config = dict(
    num_key_value_heads=5,
    head_dim=64,
    vocab_size=31906,
    qk_norm=False,
    bias='none',
    parallel_block=False,
    init_std_qkv=0.0199,
    lr_mult_up=0.802,
    lr_mult_down=3.0,
    lr_head=0.00496,
    warmup_steps=200,
    max_seq_len=512,
    doc_mask=True,
)
MLP neurons of a small language model. Each row is named by its layer, matrix (down: output weights) and neuron, and shows model dimensions 16-111. Each number is 128 + 24 x the weight over its row's rms, rounded and kept within 0 to 255. A neuron's up and down rows have the sign that makes its largest values positive.
A block is one neuron, or neurons of one layer that tend to fire together. After each block is what it responds to, as a language model described it from the Wikipedia text at the highest values.

L8.down202 [140 136  88 131 102 128 142 124 135 138 130 115  82 132 149 106 146 134 173 138 124 101 103 161 117 109  93 124  79 120 123 150 107 165 113 144 154 131  97 164 114 112 145 142 115 133 118 140 150 140  99 111 153 137 127 105 140 157 134 120 107 136 110 166 156 145  93  97 109 140 116 104 143 134  93  87 126 127 126 118  73 132 139 120 114 141 104 104 103 140  76 145  69 144 149  87]
L8.down350 [ 87 134 127 134 111 125 106 103  79 154 130 139 129 125 123 162 159 126 146 146 118  80 149 159 161  99 148 139 172  83 131 116 150 165 105 112 156 130  97 117 104 134  84 163 105 134 169 141 134 138 155 131 126 150 140 140 154 103 122 124 110 156  93 176 146 125 154 113 149 103 155 113 123 139 131 120 129 133 142 140 178 141 107 125 127 186 144 163 110 126 122 115 151 195 124 112]
L8.down378 [128 108 125 120 150 118 142  99 151 140 119 126  86 120 138 133  84 108 141 153 134 133 104 140 153  72 140 135  92 128 152  79 133 144 122 119 152 126  70 140  89 118 107 102  62 136 116  62 114 154 120 121 136 130 114 113 141 116  66 115  98 107 102 111 173 118 162 138 133 150 123 103 136 122 136 150 122 141 115 137  79 143 158 118 128 122 104 131  84 154 164  89 114 119 182 124]
L8.down1048 [131 149 135  96 127 157 120 129 132 139 131 117 139 164 122 145 120  68 112  92 124  97 118 148 133 104 107 115  91 130 153 144 125 114 148 118 153 114 155 100 110 125 129 141 106 122  96 101 149 131 131 113 117 129 138 129  95 108 108 137 101 103 121  90 132 163 119 128 158 159 122 122 159 123 143 118 146 124 126 104 111 114 102 140 132 128  98 119 152 127 139  89  74  93 108 139]
Description: Main verbs of turning/going. Main predicate verbs after a subject or auxiliary, mostly motion or change verbs followed by a particle, such as turned, went, grew, promoted.

L8.down321 [136 134 113 161  99 121 101  76  98 105 117 129 167 120 149 168 140 140 139 140 143 188 126 110 117 108 110 112 139 129 148 144 158 158 165 124 122 136 173 126 128 139 141 141  95 147 111 121 126 104 119 104 114 148 107 145  94 132 135 126 140 124 154 114  94  99 110 103 128 150 128 158 104  75 122 133 174 104 173 102 123 128 152 119 109 123 141 139 189 101 137 123 101 158 123 150]
L8.down434 [120  86 150  72 123 103 138 150 101 110 139 180 143 122 141 116 153 185 147 122 152 103 131 106  91  83 143 105 121 171 128 143 136 125 139 178  85  98 130  98 142 155 166 151  56 116 150 130 104 142 127 129 125 111 112 166 163 130 136 108  86 133 160 132 147 132 113 123 140 127 112 135 122 106  65 137 135 128  73 122 120 138 123 150  94  97 139 120 129 111 142 148 127 132 124 115]
L8.down672 [159 119 166 114 100 138 125 158 142 137 105 148  85  88 129 152 133 112 150 124 137 126 115  82 131 134 156  91 146 129 133 140 142 138 154 149 125 121 125 108 139 110 162 170 104 133 125 187 108  87 154 129 123 115 137 101 171 150 125 144 137 124 139 149 161 141 175 158 121 176 104 149 140 131 138  87 135 115 131 117 107 127 125 134 101 114 141 175 129  95 116  94 116 109 131 136]
L8.down832 [129 114 155  84 155 156 145 153 170 137  87 148 145 132 150 125 142 173 166 105 177 127 114 124 135 106 130  83 158 128 184 147 133  89 118 125 157 147 153  86 151 150  90 108 185 117 157 103 116  88  80 112 111  75 127 124  92 132  97 135 119 124 121 128 172 177 153 149 101 122 122 105 153  96 135 114 159 133 106 154 126 130 144 104 134 114 123 131 150 144 131 117 127 157 150 131]
Description: Institutional name modifiers. Words opening or inside names of institutions, events or competitions, such as National, State, War, Open, public, Railway, often after "the" or in tables.

L4.down26 [123 151 135 151 134 127 141 139 135 174 136  95 126 155 125 148 142  85 135 142 103 133 102 168 112 122 123  89 143 156 116  87 167 131 129 156 130 149 164 111 117 136 100 132 145 133 160 132 134 150 141 181 130 127 152  91 121 104 172 118 100 116 150 133 137 102 163 136 142 136 129 150 168 143 152 172 130 126 113 159  94 146 132 136 164 133 108 143 127 174 141 130 112 116 116 146]
Description: Diffuse mid-phrase content words. Content words mid-sentence, usually right after the, and, to or his, often opening set phrases such as turned into, close surveillance, gave birth.

L4.down955 [135 106 127 129 143 150 171  96 134 142 117 115 106 155 158 119 141 123 108 102 144 147  84 117 130 112 136 142 130 115 112 124 151  93 129 100 151 125 160 206 124 132 118 122 164 109 113 139 143 133 101 150 136 115 122 106 139 159  60  94 139 172 134 130 112 145 106 130 110 131 137 146 109 121 132 131 178 121 153 137 119 183 143 139  97 121 129 138 140 130 141 116 149 161 152 156]
Description: Repeated topic nouns. Nouns, often the first piece of a word after "the", that repeat or echo a topic already named earlier, e.g. gold(fields), code, teeth, Tamil, plus unit pieces like m and /s.

L4.down1003 [138  94 158 138 124 162 115  96 182 149 103 130 130 127 121 160  85 118 115 133 136 103 155 128 120 149 149  76 105 157 165 117 181 127 163 102 120 134 113 115  89  92 146 116  86 115 121 132 119 163 119 121 104 176 164 128 129 102 143 131 136 180 125 153 140 142 136 102 165 112 123 145 161 132 115 131 137 163 132 141 176 139 134 129 155 136 159 116 142 152  80 109 107 133  68 111]
Description: Predicate after copula. The word right after "was/is/were/are", mostly passive participles and "not": was left, was designated, were not paid; also "rather than" and "No".

L4.down694 [126 127 154 163 147 138 109 131 138 140 130  92 139  81 147 152 166 101 139 139 161 112 127 114 144  82 130 115 100 102 131 152 148 145 113  84 150 138 101 179 162 128 106 121 147 123 104 116 124  89 168 124 125 144 142  67  78 159 136 122 145 149 168 135 142 139 131 145 108 107 118 117 118 133 147 140 118 110  58 142 135  91  88 130 150 145 110 139  81 130 119  98 109 119 180 138]
Description: Section heading markers. Opening == or === of Wikipedia section headings after a paragraph break, such as ==Career==; also the first piece of a split word, like re-, Ex-, Comp-.

L3.down196 [157 110 128 154 122 138 100 114 155 112 140 136 153 112 120 103 135 147 141 154 159 122 109  90 121 123 136 120 133 147 130 180  85 137 148 139 175 110 162  94 145 112 169 149 113 145 150 129 149 155 105 125 116 165 124 146 125 133 148  97 126 178 124 123 121  43 150 163 135 134 127 109 110  84 129 113 146 132 116 105 109 152 131  95  96 116 121 116 132  98 158 132 177 145 113 123]
L3.down451 [131 150 133 115 116 146  80 102 174  86  90 117 145 127 114 155 148 144 129 105 117 130 106 166 136 128 187 126 111 100 154 135 173 129 152 124 114 131 133 124 156 154 115 117 133 104 132 127 134  90 125 117 131 109 120 116  83 175  91 169 136 161 149 146 127 160 146  89 151 116 146 161 139 148 179 135 132  98 120  89  95 119 127  97 139 125 116 117  88 123 138 118 114 180 129  64]
L3.down624 [131 144 149 121  95 149 144 101 132 140 151 133 147  76 144  91 156 124 124 141  95 118 120 104 128 142  75 138  79 119 108 161  75 126 158 121 133 137 139 126 120 111 138 125 158  86 123 146 113 173 131 102 119 112 118 128 150 102 163 183 129 165 147 103 130 112 156 163 103 136 189  99 136 130 128 151 123 166 109 123 113 140 133  98 163 146 102 123 154  79  89 175 132 138 135  98]
L3.down748 [ 99 159 133 123  62 112  99  91 131 124  72  85 144 148 112 109 103 122 160 125 177 114 128 123 134 154 128 103 125  95  92 135 108 140 133 111 129 134 129 116 102 100 101 154 156 128 185 129 112 128 133 146 164 156 117 122 126 122 109 150 189 154 120 129  75  87 166 137 155 117  97 108 120 168 135 131 113 125 117 127 109 171 154 103 179 102 115 131 160 115 131  95 147 169  95 105]
Description: Historical time markers. First three digits of years like 192|5 or 187|8, plus history words such as historical, War (World War), Queen, King, and regnal numerals.

L3.down425 [144 153 170 146 108 121 134 101 130 135 140 117 150 103 105 151 105 131  92 128 105 110 100 115 163 113  84 142  96 103 107  86 130 169 120 138 133 110  85 102 111 119 129 112 112 148 143 129 173 102 140 136 149 116 131  68 133 146  93 104 100 183 137 141 138 122 119 110 102  88 116 129 118 162 148 147 135 135 134  86 167 125 146 123 125  72 100 135 144  95  99  93 160 112 187 113]
L3.down559 [104 136 122 133 122  99 145 126 157 152 125 114  96 113 112 122 121 123  88 147 162 162 126 151 131 139 140 126 161 123 139 156 160 125 115 104 134 139 122 135 103 131 168 121 140 109 142  93 132 115 105  92  91 141 122 104 117  92 144 159  98 165 141 176 148 114  93 140 141 115 142 104 114 139 122 158 164  96  90 127 133 137 168 144 129 168  96 163 136 103 163 139 142 121 138 128]
L3.down812 [131 132 171 176 156 125  96 118 166 132 119 122 137 173  97 126 116 173 171 138 118 103 124 126 131 121 156 143 118 115 135 128 151 172 161 104 165 130 161 134 114 141 166 130 127 116 131 163 155 137 134 102 152 144  99 114 104 113 124 139 127 107 128 146 127 108 134  92 126  99 121 137 165 142 143 149 145 121 131 107 121  71  80 158 146 126 145 120 148 180 149 110 153 106 116 145]
L3.down995 [106 102 197 109 104 106 134 115 104 151 122  93 125 129 130 155 116 123 129 138  99 127 108 109 151 104 118 122 121 159 104 137 134  89 105 108 163  89 124 106  96 133 118 153 105 115 168 176  98 117  90 125 138 143 146 128 102 120 166 148 144 147 133 137 150 146  98 110 128 138 116 133 126 199 122 125 100 141 114 166 153 127 163 113  85 175 136 131 144 100 140 140 156 100 160 124]
Description: Wikipedia section-heading markers. Opening ==, === or ==== markup that starts a new section heading after a paragraph break, e.g. ==History==, ====2012-13 season====; weakly some mid-sentence words like dropping, leading.

L4.down235 [129 148 100 110  76 161 151 142 121 116  80 101 129 131 145 115 140 139 132 151  97 188 118  90 182 148 123 112 157 111 110 132  88 163  89 120  66 157 123 132 125 168 160 114 154 161 122 115  96 153 122  92 142 158 123 134 113  81 138 161 132 124 131 108 112  95 163 164 122 123 119  95  96 187 150 103  57 156 152 132 120 117 139 106 164 152 146  85 145 135 123 153 133 165 114 118]
Description: Year-prefix digit tokens. First three-digit piece of a four-digit year, mostly 190, 198 and 200, before the final digit, as in dates, film lists and table cells.

L8.down68 [144  85 166 146 143 111  86 142 136 159 110 127 130  92  93  84 145 132 112 128 110  97 131 135 143 163  87 108 104 121 104 120 121  77 120 138 120 125 139 150 128  99 145 140 164 107 168 157 161 122 126 132 104 158 143 124 132 116 141 131 145 124 137 173 132 121 129 136 117 135 145 128 110 150 123 140 130 112 118 155 180 157 104  92 139 106 113  64 128 112 118 129 122 107 107 163]
L8.down450 [ 91 143 151 133 189 107 158 129 160 137 180 129 125 123  89 110 124 160 116 141 135 133  74  94  97  92 172  92 106 119 135 146 169 148  75 133 118 115 149 118 120 173 114 126  90 105 163  79 123 138 106 114 104 115 102 158 144 162 123  91 142 128  82 143 124 102 135 111 119 131 152 136 149 152 118  82 175  84 148  94 134 121 106 122 149 140 144 128 110 163 105 136  95  96 137 127]
L8.down821 [115 164 149 171 142 128 129  68 117 139  91 136 109 171 144 115  80 122 108 191 144 147  80 135 119 137 125 110 149  98 137 140 154 117 156 154 128 121 131 133  98 139 147 142 142  96  92 181 119 145 121 111 144 128 148 131 143 130 104 141 136 117 160 114 122 164 128 145 124 136 141 131 136 141 152 157 121 141 140 170 133 153 162 106 113  89 119 141 118 123 126 108 149 120 128 149]
L8.down973 [142 122 154 118 179 155 131 130 157 132 155 172 137 107 114 125 100 127 107 130  79 122 174 136  95 118 119 135 112 120 142 117 129  69 113 106 142 109 126 145 122 109 170 137 164 152 112 124 127  79 157 127 111 101 115 141 115  81 122  94 109 129 155 130  80 143 131 109  75 135 130 125 165 146 136 119 142 120 153 118 142 134 160  97 148 116 110 129 129 105 134  74  93 129 137 148]
Description: Table header cells. Column header words in wiki tables, especially the % cell after Votes or Win in election and sports tables, plus Notes, GS.

L3.down389 [153  92 171 165 125 130 155 110 128 108 182 126 121  66 148  90 114 159 137  97 123  89 120 124 186 113 119 154 146 143 174 125 104 145 111 138  97 112 109  93 147  94 107 104 120 105  99 133 120  97 167 153 133 177 128 101 133 191 112 113  87 168 122 184 117 110 180 142 111 144 114 131  97 168 156 107 127 109 163 122 171 166 151 131 127  65 123 124  99 136 113 119 134  87 113 165]
L3.down602 [127 153 211 140 126 137 162 118 131 115 148 122 111  76 124 106 139 130 131 133 120  81 107 152 126 168 123  94 128 127  94  98 155 127 125 134 107  99 167 133 128  92 112 148 166 110 107 142 152 149 121 142 119 152  95 143 136 108 102 137 130 130  90 160 148 130 117 123 121 138 133 124 129 119 141 105 182 141 142 139 109 115 144 151 156  92 166  89 144 106 136  87  79 116 124 134]
L3.down1191 [149  76 130 115 147 179 141 108 117 139 106  66 107 169 112 182 145 114 156 147 124 127 115 121 140 107  88 133 116  93  91 107  99 151 121 145 107  68 141 122 144 123 156 129 137 120  80 139 151 136 120 147 127 135 172 115 145 120 136 155 118 142 106 129 131  83 136 113 144 141 134 147 101 123 167 151 111 132 124 159 150 107 116 137 107 100 171 104 114 164 102 101 114 130 139 140]
L3.down1206 [116  86  98 138  93 102 122 109 114 176 136 135 117 105 111  64 108 122  96 106 127  80 141 154 121 131 130 186 138 155 169 118 156 137 135 108 112 107 165 151 143 127 118 170 115  92  85 163  97 173 131 134 152 170 123 144 123 100 151 142 129 130 165 114 147 129 156 105 111 146 138 131 120 112  87 113 104 157 128 114 102 182 140 129 110 142 144 151  86 124 117 103  88 103 137 151]
Description: Passive transfer participles. Past participles of giving or conferring verbs right after was, were or be in passive clauses, such as given, handed, granted, awarded; weaker on whom and due.

L3.down12 [167 105 116 139 112 135 108 122 121 139 127 137 123 155 112  97 116 109 138 132 122 115 148 138 130 133 133 155  38 123 153 149  98 110 153 177 194  83 113 102 123 153  75 133 167 110 114 136 121 159 132 112 126 120 168 126 142 140 115 100 145 152  78 134 100 120 174 137 128 127 116 103 148 161 158 152 117 152 116 121 101 131 116 133 154 124  82 107 151 135  98  94 115 134 138 132]
L3.down182 [110 147 117 123 130 135  80 104 119 173 145 103  89 135 142 120  96 120  85 113 141 143 166 145  94 186 130 164 113  92 134 100 158 138 122 127 156 116 128 154 132 133 112 139 164 139 169 178  94 170 125 166 131 103 117 122 134 155 172 115 132 102 148 176 170 151 116 118 120 129 128 137  99 144 130 148 157 140 149 117  61 110 105 133 133  78 140  99 130 165 140  34 136 134 136  77]
L3.down197 [155 125 109 105 116 129 121 173 118 121 165 117  96 138 144 117 166 150 139 147 141 158 118 119 123 113 102 133 136 137 153 106 112 109  96 134 144  99 119 114 143 115  98 165 122 104 131 130 118 134 105 106 104 164 134 138 144 122 121 179 121 164 120 123 145 129 154 146 132 148 136 118 135 124 120 123 148 138 160 135 145 134 138 123 141 181 112 116 141 173  90 120 119 150 112 155]
L3.down527 [ 78 169 163 144 153 118 130 118 151  94 124 170 110 189 109 110 144 140 156 129  90 147 122 118 154 167 134  70 120 118 166 129 129 175 127 145 138 103 121 128 110 192 130 150 146 129 126 167 110 123 129 117 111 160 128  86  99 202 165  88 152 111 131 157 121  81  99 142 150 129 154 107  85 164 128  91 104 117  83 117 149 116 155 150 137 126  83 139 130 141 122 121 108 150  98 115]
Description: Table header cells. Fires mostly on column-header words in wiki tables, especially % after Votes in election results, plus Title, Party, Language, Name; weaker on scattered name fragments.

L8.down243 [119 136 165 180 108 126 120 156 115 123 138 125 143 104 128 172 134  83 128 111 164 163 124 158 133 137 138 163 120 121 129 123 110 123 109 144 100 136 142 143 145 143 135 199 113 111 165 158  99 107 121 134 145 141 142 154 136 107 115 128 109 128 145  95 118  81 124 113 108 105 130 132 147 133 126 117 122 114 101 122 112 105 110 122 135 145 151 134 143 159 141 132 103  81 141 126]
L8.down916 [153 132 110  85 157 145 108 126 138 130 156 118  96 150 167 116 181 142 138  85 141 163 135 110  94 105 124 105 129 155 117 128 104 156  95 128  76 118 164 120 113 131 121 171 116 112 140 133 157  67 114 120 138 148 123 119 117 141  91 131 132 115 134 135 153  99  88 133 151  98 121 123 105 141 124  77 147 136 120 139 109 143 116 102 125 158 160 126  87 110  82 120 172 140 101 134]
L8.down1083 [130 131 150 156 112 120 141 190 126 196  92 151 131 105 147 108 156 101 133 138 158 134 102 154 137 105 119 120 110 128 174 131 168 131 159  88  71 160  92 126 125 133  74 177 138 103 150 195 102 142  94 172 126 104 117 104 120 159 107 124 174 106 105 137 164  79 122 134 118 135 114 117 146  93 126 161 176 119 148 145 153 161 115 120  98  96 108 127  88 121 136 117 117 135 111 139]
L8.down1210 [144 118 112 112 132 132 129 118 147 175 119 128  94  86 114 136 138 110 130 170 163 136 109 136 126 132 134 148 158  97 152 110 122 137 138 115 134 141 132 173 114 143 124 162 109 145 179 106 105  99 167 104 121 133 125 109 136 164 122 173 104 138 142 121  89 137  92 143 113 109 102 157 154 124 146 152 143 125 133  87 134 112 103 108 130 103 170 132 160 142 126 145 138 107 123 185]
Description: Paragraph-initial capital fragments. Opening capital-letter piece of the first word after a heading or line break, often D (Dravida, Deshu, Depending), plus some mid-sentence of, to, in.

L3.down27 [137 166 103 134 176 124 141 134 124 128 120 124 132 127 159 123 130 136 133 111 136 113  83  99 134 134 119 173  86 104 119 102 156 148 139 136 162 128  98 164 122 110 104 132 114 147 153 131  98  91 126  67 132 104 139 106 120 148 139 136 144  89 150 146 120 146 115 136  99 139 203 116 109 120 101 125 121 112  85 119 149 147 131 152 126 138 118 132 154 139 126 105 136 110 100 123]
L3.down367 [118 157 143 123 146  96 124 121 126 123 129  86 119 130 132 122 125 134 103 158 115 119  91  99 173  69  87 112 138 123 128 163 138 161 127 120 146 142  93 151 138 129 137 133 148 140 106 117 147 148  77  87 159 129 126 182 159 110 103 140 118 129 102 162 108 103 128 165 101 125 122 151 154 123 143 119 127 142 114 134 117 131 151 110 136  83 157  97 132 175 108 153 168 143 114 119]
L3.down450 [126 132  95 108 172 124 139 121 113 123 158 117 167 130 166 161 130 124 120 103  99 123 156  76 144 105  50  88 124 134  94  81 174  94 110  58 152 131 118 177 147 145 122 157 117 144  99 138 126 135 118  83 156 145 121 133 125 118 155  99 121 124 156 118 106 148 131 142 118 134 139 113 131 129 126 138 126 122  60 137 179 139 157 136 129 149 152 107 133 164 142 128 141 112 138 180]
L3.down973 [120 100  95  93  98  67 133  88 110 132 130  99 132 146  82 130 127 129  63 148 143 135 123 152 107 122 142 106 118 110 164 183 117 104 118  79 154 151 134 147 126 132  99 135 142 106 146 102 146 115 105  74 159 117 154 129 156 147 135 127  97 131 142 145 150  90 155 145  93  82 124 141 163 123 163 121 162 147 109 113 134 141 165 150 168 178 167 136 136  97 136 115 111 143 114 159]
Description: Word-initial letter fragments. Single capital or short first-letter pieces that begin a split word, mostly names or abbreviations in tables and credit lists, e.g. N(ishiwaki), L(ōc), O(con), Un(known).

L8.down58 [106 166  99 102 150 170 150 110 125 144 138 123 132 154 159 134 125 110 141 146 159 105 126 129 100 145 156 119  76 157 177 103 116 136 108 137 125 162 150 144 120 160 106 164 144 147 137 150 101 127  83 104 144  89  91 141 140 140  84 176 133 140  95 128 136 135 132 132 111 125 104 138 112 132 137 120  98 151 132 194 147 174 117 117 130 103 126 153 164  99 168 114 144 119 127 150]
L8.down289 [117  89 131  77 137 122 130 109 177 144 121 168 105 119 132 138 117 163 117 103 138 130 114 101 149 149 161 128 110 119  98 160 119 153 190 125 137 115 134 114 121 110  99  96 123 107 113 128 137 164 122 105 112 128 134 173 122 104 151 140  96 122 125 121 100  96 110 114 156 107 154 133 147 132 139 160 152 135 156 145 141 187 130 110 152  87 166 138 141  99 110  89 113 131 115 126]
L8.down604 [136 162 148  89 115 143 136 142 121 142 156  89 135 137 168 115 123 148 112 158 128 137  77 135 165 140 140 105 114 140 117 132 142 172 156 152 134 109 147 168 109 120 138 109 114  79 114 145  99 139 146 101  86  88 133 108 136 149 125 128 156 128 142 140 126  86 154 119  82 145 106 160 109 119 140 144 135 134 139 146 127  97 140  89 146 159 127 143 170 133 134 136 115 126 110 131]
L8.down702 [124 117 139  99 153 143 125 142  78  89 135 131  88 135 118 124 173 103 185 121 128 137 115 130 118 128 104 145 135 123  99 145 139 154 168  96 142 161 132 133 102 126 102 128 102 142 135 139 155 154 143 169 102 122 113  69 150 144 135 118 122 102  96 138 183 123 147 132 155 157  82 119 107 108 126 121 111 138 163 146  92  64 159  98  97 115 166 121 130 121 159 138 127 141 140 118]
Description: Year prefix token. First three-digit piece of a year (201, 202, 196) starting a line, heading or season range, as in 2012–13 and ==1962==.

L3.down307 [111 138  78 118 142 134 174 125 109 137 142 110 174 155 129 126 128 164 121 126 123 126 147 159 130 129 126 126 145 133 160 110 151 134 134 132 141 127 115 174  94 147 126 118 144 155 106 128 126 137 140 142  97 173 135 115 185 131 146  94 108 168 147 133 120 105 150 120  85 133  81 109 119 116 101 125 111 113 102 152 142 133 131 148 122 142 142 109 146 105 131 104 137 107  96 106]
L3.down317 [138 153 116 129 120 126 137 116 109 163 127 166 105 140 146 168 107 105 118 151 132 129 113 131 156 141 125 101 103 110 138 142 144 166 114 127 153 145 153 144  52 124 141  95 109 179 127 155 111 150 137 129 129 132 147 125  87 109 123 128 117 143 108 154 159 115 113 113 147 148 127 142 105  70 159 165 141 164 115 154  75 132 120 135 135 139 133 116 104  80 163 106 159 129 137 121]
L3.down321 [129 143  82 167 161 121 103 114 113 171 110 122 140 148 139 140 171 105 139 163 132 128 112 141 143 125 102 126 125 137 144 103 150 148  92 155 139  92  97 115 110 128 151 110 126 138  86 101 130 139 122 151 156 152 119 141 145 132  88 172 102 137 145 122 127  63 146 101 107  63 149 122 119 140 129 120 115 114 124 117 110 120 127 117 123 104 150 157 111  61 112 160 151 145 113 118]
L3.down1133 [117 101 131 114 137 127 162 129 149 116 105 101 147 108 154 163 110 112 139 136 123 162  86 178 144  82 143 167 102 112 108 142 157 147 129 146 154 177 118 132 146 140  75 107 136 101 127 112 136 129 124 152 141  95 137 140 161 115 155 159 162  92 100 176 177  80 169 147 133 141 120 112 135 100 116 186 126 143 115 177 131 162 116 131 133 188 137 147 141 122 127 122 106 125 152 141]
Description: Votes column header. Strongest on Votes or votes in election result tables after Party/Candidate headers, more weakly on money words (financial, worth, business) and name fragments.

L8.down254 [191 105 169 155 119 136 133 140 125 133  90  94 146 128 145 110 135 165 127 118  84 139 106 122 169  68 117 128 111  99 122 128  98 120 118 104 112  97 100 120 156 122 161 129 130 103 125 130 155 100 140 138 182 143 181 132 128 110 150  70 114 115 152 128  92 124 148 136 112 119 108 145 145 137  84 138 165 117 152 171 120 121 199 168 120 140 101  99 130 150 124 126  92 121 134 137]
L8.down526 [159 129 100 116  88 145 134 144  89 142 133 148 154 155 121 119 118 144 115 125 128 126 121 109 134 176 125 219 146 115 131 127 122 180 116 140 128 185 107 187  91  86  95 100  89 110 152 142  91 127 113 140 149 119 138  68 151 163 170 123 108  98 111 128 150 112 127 142 121 133 140 174  97 132 131 147 114 149 115 130 140 133 136 162 170 138 140 106 102 119 141 145 127  86 107 180]
L8.down602 [150 153  92 119 126  94 142 103 128 161  89 143 128 163 130 143 155 122 128  81 115 113  92 133 127  79  93 124 153 131 186 126 138 118 108 120 139 159 145 112 132 123 137 122 128 140 103 117 128 101 145 125 135 146 117 155 148 133 158 138 156 171 146 125  79 160 120 140 139 118 148 149 150 161 120 111 155 159 152 118 112 113 145 112 148 148 120 134 149 111 124 123 112 119 141 121]
L8.down716 [146 131 157 128 156 109 118 153 153 108  79 138 139 131 126 147 160 132 107 104 172 139 137 128 168 122 145 109  98 142 156 135 127 128 131 106 121 115 155 111  98 157 118 136 147 118 155 130 100 121 117  82 151 149 120 101 149  79 136 145 142 111 101 135 152 124 144 173  87 133 162 125 125 100 148 165 138 149 160 163 134 190  87  92 156 147 119 102 126 150 116  93 113 126 140 131]
Description: Counted-unit nouns. Unit nouns right after a number or count word, mostly time and sports tallies, e.g. four years, six days, 8 earned runs, single goal.

L3.down105 [147 150 138 116 107 175 110 128 154  86 167 114  71 162 144 114 135 171 143 167 134 141 124  85  99  95 102 148 140 159 147 169 133 123 108 104 111 109 124 124 128 196 181 174 105  92 179 126 140 146 136 125 147 147 149 170 153 104 138 107 115 164 137 133 157 124 109  96 136 166 143 139 100 139 117 156 124 133 148 140  99 119 170 156 114 125  96  98 118 129  58 159 133 123 139 136]
L3.down364 [124  96 118 147 113 113 128 138 100 121 146 100 130 126 137 169 190  94 149 122 155 172 101 149 138 130 127 125 118 118  94 172 135 145 114 102 104 139 128 161 121 151 144 163  92 132 144 115 129 134 141 139 134 119 153 144 136 152  59 142 124 143  98 101 154 101 121 184 163 132 105  77 129 142 131 125 131  90 165 135 111  99 161 136 152  80 100 112 138  92 115 141 134 130 114 142]
L3.down524 [100 179 138 134 102 168 141 126 140 124 131 200 138 139 145  93 126 156 136 143 113 137 117 124 116 101 155 150 114 125 132 137 123 138 124 107 137 123 115 178 157 135 133 130 105  98 166 110 154 138 135 130 158 126 169 140 122 122  98 153 161 135  96 115 144 120  63 100 147 120 102 104 155 139  82 134 134 142  72 153 151 131 116 156 119 116 125 123 144 120 147  85 115 157 159 138]
L3.down614 [117 120 100 111 118 129 152 126 106 117 145 114 113 120 122 124 176 122 119 170 148 163 133  85 120 114 147 125  98 171 109 116 133 164 144  94 123 133  73  97 129 146 156 151 132  64 178 113 112  72 195 127 175 136 124 161 116 126 110 110 165 120 120  94 126 116  62 100 102 131  73 123 137 132  99 135 149 132 122 163 110 137 111 111 117 178 135 125 139 127 118 149 143 136 158  90]
Description: Anaphoric topic nouns. Nouns or name words after the or this that re-mention the article's subject, e.g. the film, the glacier, the college, Marsh Creek, Norfolk Southern.

L4.down610 [127 109 172 119 123 109 113 129  98 123 107  88 139 145 163 105 120  82 119 143 149 167 103 120  65 136 163 110 144 140 120 165  93 123 153 136 123 143  78 185 124 154 105 137 123 106 159 107 112 111 126 107 125 166 106 132 154 152  96 162  96 107 124 127 147 120 101  81 111 163 144 155 121 115 141 147 157 145 182 153 156 175 149 149 156 129 130  74 112 125 150 119  82 145  99 113]
Description: Clause-opening wh- and quantifier words. Words that open an embedded clause or pick out alternatives, mainly after verbs or prepositions: whether, what (asked what), either, both, each; also scattered word pieces.